Weights of a small GPT-style language model, trained from scratch on English Wikipedia: 7 heads of 32, no biases in attention or MLP.
MLP neurons of a small language model. Each row is named by its layer, matrix (gate and up: input weights) and neuron, and shows model dimensions 0-223. Each number is 128 + 24 x the weight over its row's rms, rounded and kept within 0 to 255. Numbers have three digits each. A neuron's up and down rows have the sign that makes its largest values positive.
After each neuron's rows, "fires after" lists the tokens most often just before its 100 highest values on Wikipedia text that the model never trained on.

L9.gate481:113105120109090132149092050157102091153112116158148151099127118136111149130110095131113110121132115157078139139145147118162107134125135136123122109106122142121168113134162135113166116126124123172116108144146142124104162115113098093124128164142151093085168130097133089112146145150158130123130134123148155122134134127110111094162105127066107146161137139119149122125149107088165131109131135119106129100116118131097079134132132163184122174114104138105099125087155138099105092126161134099116122083131098155141146124123122120181126165149148109155072115153127118081146174128094137127093099134168132109157139138157101092165122123148122131154113159153106097141165152110075104100111
L9.up481:142106162116134121132174179125127102163151128125123117071139105120133136089120154138144130140120100121103110074136098110150147132132147113088150098157124104115163136144120123119179140123151135096078133117110162168090085112111107098106108092106120112161163130126122120145154093130131159133133118126127150127099162150158125125122126146091147114156114136113139108115162167123129102137097176146140126128090135097114127107162129125130152117123119181108179106165148123137104116133119091136162093096144136147142125099100161116128123085134132130057132121145153105160147099125120122108129088126088138086130099127141104158081079095137126166165160119122080127159119151123067132159121
fires after: "\n\n", " \"", "\n", "==", " (", "==="

L5.gate65:137110133081111124141115114157133149170100112134128130087122133153092081158106139133122121151142123155153128101130181109101144140109109162134107118128085100113129109106089150113157133082071131108122127159124121135136139125184101108158147123109114150149141165117111143075136113092153129070139149101146136145147100124135119098159140139138121125134102143097122160134122116079174119118131167104116108125118152132193131116110147088141162145118124060121097101085127203190126130107138078128152130128118130116164132109177123138153162120125162138110137118132116143110111142077127158104122153136127110112125086144116121114124126105127121107094123149142140156139146153124144110069134
L5.up65:148138132116127105126103076122114103114069135114168140118135115119102081135142156141092126148163154134148130120093153106128090078137139157143124129133117126136112132111123123092123124161075120127114149131152084148124131106127122113160112111142132104128132122142105133135122115146152135104108149071104164081157084103121133141065149162105119124127119139148135161162146125132107121143116157115106181123159131128114154075126073104148110113122158109115151127115140134144134101139093159195124155100123138129129084091166136171165110132122133142118142162151107129125135122108142132131134152169108092154104141131110156135115112157121155055133133144148139163148124158120212082114119
fires after: " the", "ced", "il", "ron", "ul"

L4.gate343:122191171128117152120122097157109160119151137173128118098144160113124130114136129148124119109133133135156104129119104108143128122141127123137114103096133083168172118075152116138120131129134107099148092122149093142129117132133134143170181123122115088146181153092125096141162133070128167160136141105109136141120155105112119095150099136151142137138127113193125110142119104118163097110127146158145180145090097123132108083097088140126129190130134120162114126148086111107107096154093119128142134114097114114147142117097082193128103178116135126155097129126085138141137098120075128108109120128116143180109151140125120110159130110142085093124094145106124148125113158120151118157122
L4.up343:127098134149106122113135094122102137131166143147141153102145140127096138131154167178114127113134132154092113109128135139143098177082150136084099164078126099126127115132123175086140114098101170151162107131174115150090112141135094101121095109120115135115124135080127133101139114105121138155127118101129125096139132117179109097175148125138121144140160124100093100127118141157133093155092145126126129124087124119138123106136100110130129150173128105129116182126105139138156120112123086135103106076039138122158142120125115186137136148120178118103092119111140123105179163118113106115182161136100127113128102114166139133144122129125124144171117095098123171108128155142156124131146
fires after: "\n\n", " re", "\n", " ch"

L4.gate408:125142168130135129098091116121130124088135113151107116130132122113138081090132148105119123101132132130133141162114099116137118155129097125137134116140122111175076088152148108198141160160146125090107161147139095126103111092100140166075106127123135184133113122129135125090112094114098098130150131160093147136130122130128139145136104177133099133107102115109111117093144130127140123093128091163123089160124159118120132129146121150112135133111116062099187122129131111134094125140115127093136086128125154156121143144124139135143109163171112127098115146127103138159118082088058115130134117117110148113146146159149171149164187184102140137180121131112147131156152137102101140168129
L4.up408:141061120112143134131128129151091140088131060141153161097150154112163107147156126127146129133138107119128116181157110165077089103116125120112138104104165171179100118158131137132142119141134135093127117090168111134116132122155088104146138140137123108143139159119109084140121137148093203124147157090114143165137150124108129133104113094132142132113125136107129103139164137070131118155167099141124148143122127111108158151119162137097114138106107145164141096141115123175088133116117180136083120112130140096110141129127150108172120106168142098136130129123148139117110135097151151162102077106070130138139121154162141127132128123094137128145154128160083097107114121155102110093114
fires after: "p", " ", " W", " U", " P", " M"

L4.gate742:093104133152107074151152130155145103081141096137120109150106139142162099147131135130085150113173107146071111184110124133122093161119126119135157134122142148094156097106099139127167125113135110103117136136181127124123099138108147099102131117144104126149105108124087105112118150155135127135109147100099116125106101084145162162111141130145114112128114101120151114132152144132176097090141162110140133139117117125166119130091103165167133066145129108076148158144100120154157134102136157161139111131130134115074162106107163134121147128111072131111100139099105117111087111101126145134125113100150122196073123104109132118167112119135126124102100135119095165127131127132147170164166
L4.up742:116106123119141139128131123097137136129156146156152135149146130056129078117103131119103117145103160129119106144142115127095130158172127126112142110104117174127100111153142104109168116099192153110127137105106124135139149144133117131124130135148124172105149109114130110166135207132105117121068157136167114109115126124097071169116097137144116119167139142150143136107148117145107137126130138103143118125127133141106129163058154152120139148156104114126152123147116165107142130162121135150097137141134109154121078126091108135124156157140135170150095107089159113173126112099135134117155148094160120108116148165139150128156101099119129096090102157074072140149168154104165140107160
fires after: " f", " m", "p", " o", " pro", "and"

L4.gate600:126136104098117138136142068131172145175131151095171122148167131114119160139122122128153134128143129152116137159133143137076125131125080127125117143128118145142143108135121078165148087139148137100168140119176129093095104153101116161126172128148128148147147111188180117084128118087157162083151118122166159151139126126105124092141132147137140121138106124142139118118117175147182138094171115079108113162095193139161159157116157112126105141122159125142175100150132135103107133170136110103125130109127132121110148134140144151155126109129137103102098124143152096142115140110081138128122127092123086135140106138128080134115121146115122130149106122155124136089185152104089096131105
L4.up600:137165107137157155133141122113143097127141134129178130167098129132102180142144081122139144120164121121119106106123135135068106141130123132110109165121161156117120111116166109127147126096121156109101149139154110110126141115115130124097119140106126140138166116123143101111087128145108139169112126150120101117116141130139119108118149145175125127108123076108112172151108149147181139179114124177088067107122163143110115122107105105095155132087138063141137147137135149163116141102086142129086108136148138116171158142098119093164178127130174125092122141151158161115151127122122141132096159099131097144146165070124108150119108113166063136114117109152139131125090160125149143143139
fires after: " Sp", " Ch", " B", " L", " pl", "p"

L6.gate866:142096134155146126094156093127108127138142114129152123171105163112177130113182138146131123094129100122148089139100138125170149108116119124071128167144107153106126119127131134160114112131129135136111117123123189141129139121125137100145153144107156133117099167182137125128152092097112127116132146142101167140145151158087114092131127136081119177104114128136114108112082087106112110160147112123119152150154161137110098131130136150138174117157091117116119097152152090153125128142146154114127092127125115146117123138090182094139077112107116125151116094112146112132096148150074162162112112135084175076129142161082139123088128096089126123133131122155153147138148120097075126156104
L6.up866:134097141128162123157128102140109090139122132158106134155089080121133145123128160103131088167135159116136167175101109117092096109097122144123106132168128125116086133142101119120115187161109105138158135120112086177143121135114111109082131142129145130155168178123132140134153115108132108147182154158138161138179130095122121122187148139140109129119150102116135106123130097137127131147124140131142105084121128155138137110087097119096118092145116126119110148186096114141155114082146134139103129081163113167138131117160130118132139122177117152114110125102120119195111109097156149120127143107128135107099143108137165111114137135139071153134121093104139120073142135146146175126175
fires after: " s", "ic", " M", " S", " t"

L4.gate439:140152076131108060115074126155132101138166166153167113099083130146103119133144154083151136141068080155167112104126143120130136092129116126145083138103139142145124124138141144144158122130149127125122094128115115143156103135115140109111132133132122079133146130135129145140104146144129122068095153169147127097111098108126125129117134132153137180146137100083163100151096176137149127126112130109136109152131154126138121083125114126143073076167138126134152161121105126132105174128105133109125111106105093141132172112108141087154130110114094106135093117100144120110162148136143131136092112124136166155092122151109118071093124121127099111160088196127085132111133142132119136136115
L4.up439:148124130130090066146121159116146106152140159157134110121117126116121118083131083148151137128107121111126128148090127100119162124117117120095126139146122108134176144084135138131149109158112130105143135151139100098142102090084142141132116117102109123135138135105156143126142085136110151082100136119115141107108139166088157115085101100125131132152124109105153065098135107149062092099146121081167123145168132097108124143139151143120120093136106145147096135120145103128129155142109126115115122171076094119092067148110093135128109100156135085160131113139151138147144141120092116143116165158116119109151118123131108082118156168114110123170134179131102144198152135117099120102161
fires after: "G", "M", " J", " D", " c", "C"

L4.gate724:142105138132171112113144175157200128114169121150187107118131123171153100112127132136101144114089109127114152154157112154082142185138157155150153141085121160115135108129136119169100144141154159106157156132174118156126097148123132146127128106151138115136142105126124128113112123136139119129093162108077129111178109140141158125153092165153138085165127118100121130146120187088137103154114139119120128132097120111086086110132155112095166124127088093134121141107138092147091097129101166129169104116121143118108106125139129155140120124187152162097127111122125140142144166101142145166133132139131133142106105159113112153110145144145105137139109095146086186097149136111127105123122
L4.up724:093138110118106083129110101138145149133105125128125149129117135137101102089133094149142179133154120095110125148092133137106130135138139123159147146171100114112137085174074142144155167136151138135160134136115139096121098150106161114119103169158103130106123149100168164103169158126157173139112168104094114161157158138129124134134124098133118151128116103148121128133150084101112159124122121159124150127127094115130101151155152118139095123154140139086121112151135114102113132133113166139094123151139142122118150077159113089142108159084124103136113140106149121124173083158183141141132144105155118138146122144141094128155152152140147107142083148078124158149189201130131115170161
fires after: " m", " An", " an", "ar", " pro", "op"

L4.gate108:094162067154115141120138120100140116105116132153120125105136130107157133101164117096171129139137150124133135116094113105133146115127126141097146134105124108107112119095148141151129158113139142141154129162127143113148116137091122129091170087117105100148134106143121099126095098124123164135126112166128119069079119187139137070122121077149144163133141090097121092110109118143120114117108093135133106181075144117121120127167137107111159121103098150163138143099120100121117099152080164091135102138110118167152137162126113155113145160122098116116143108158123177089108123134141175110118116150112150128139140147133077109095135133160132120157141095104139172097122102147048139126124
L4.up108:156122127148078137115162117172118119107128154162162120166105110134117110171123095120118123112103147133072118127111134124168116123116106154121136092176159115124144107173083166147117141124160120120163117160121120140106134144151127112137120171134145144137112125135125084142141120148072135074120145147096108149073114130128121166146133135157103144143121151105154132141134132103114089123152133105122134142086176112127144157177133112141137148146118141145137119115172077120119092133123109111091092073113155116156071150102068094123111115166118138170166098101147144111160126151131105148094123105162124119153157163120146120114089137166169110138133118122113128123117156153156089138156
fires after: " W", " d", "C", " c", " qu", "y"

L4.gate681:124131125136130111150130185127125088110137171112113080083162134164120158137147139106129145111120116096112129125171070117085094115117121129128102173111129152138090112127146161126150156118113126087194084128101112102171168156118108110155106124130127168094161097139152121115114178131162141099145131089117139115144173144113120165162116135128122143151114157152102125177131109136128118109139139139126120119148121107126194135107156115170134146167100108139131103106110136118093118146154121126124149139107134118139154131144119137130144150125067141110112138135123086130158141132126126147132102148094110114104128103121064124144102148106097098086123132115100153140158140110122080128051
L4.up681:079121113156126109147107129149112092098150172161113106132090133150121143117116118114110168120138127137162120127148102140114120097118165123139111114094122108152139123116134117128147106118133115124160088156116157106138150119117136144107088126132151133195142131140143110150102148119121112129136146168077111129069158098116098141163180122102164093104108128119144129120137143150100126155124141152166126099112115136117172157090093122166187149106106114132103123168147093106144159136144130134163149144135068145172109139131094188100085124114141136100146123124124142112093125116144107119170160144145105149114073103144138123141152100110105069107127123119176133145138128144148143129198
fires after: " E", " A", "E", "hy", "he"

L6.gate51:136132102104099152082134106103096113121144112148109083154108126151123130142162130133167140112081140103136115139099141105108139141133107089086134160148134123133133110078104104152110101138117138181129129081150137138172122157089085148123131112099117158144128141154084130140144157091139107141083142111106161124126115145132093104148132160119123115114094101123160153113127151112118172106150104128169154122115130125085157086150119141091112142133109149167085159107098128137125121129126137110138137101117136121129094115128146137151113116147127043107126163123178148111142156095131096094144141160143070067109155139142108129081103161139096140141124117143114154122143128123122116185166
L6.up51:091157117102123105134139154123071117145141136155151129109119128113144146127136122127107137058160136149122115079157135117122093114093132124150169126178163120166098119096158153114136122123101133141149136120159129091122089149114114125133163113110164126098143094158181113150129108113139131093134158136130124127178141124118120143138166178137119135114166129093162153151139181125129107115111140116125142153162156124120095142156113119140138123113110157111105182114115125180140130104111108116086136148119150111177148107115150062135118112164141142114110161123120142155115133123141130162116152096124145111132145057133159143125098137165184142151125143102179151152108147167150137121178
fires after: " l", "l", " L", "ou", " Ch"

L4.gate670:089102152151108132078156112112117102123122162117109134158109076114106127125095126090142109092141105108136164122170138137138126127150110158137105110099149129133117132093116198120139116131097113098154189108145106106107117133120118185110101132116111100076161164113100158134081124136138121122132142126126118126108086105131099102119119136141139149100170132128085115092125171066169119137139131135136103140141133109131131087127129109110159133139111087114116126086118074125105121170134124145130146143120108087149136169136107116130141138130115148113118101097151085090097107110112145151146118138066095138143164138128087145139148103123079140177147096170107116137124113146173135125143
L4.up670:114116172153119166124165138122145158084090117116151129132141098119075148132104128115160141124155135121152135153145114075122129138143101158122112115104179120105117123159139176128122144164145121082134095082105115123084092138130129152104103142136131088091119102152179094144129142167131122101155158174113182144117112095141137121132122142135152094094119134122186103155111122119121151126092045139145082133105142149119166137162102138174116114113115144141142102109139162128120136126173150145110148144122111095098095133103137130167142120111124079113150122149138106140157093097147094130083126158123115124147113110134105109144123160100088138158133113155131133129146157138149132101160
fires after: " B", "y", " M", " S", " P"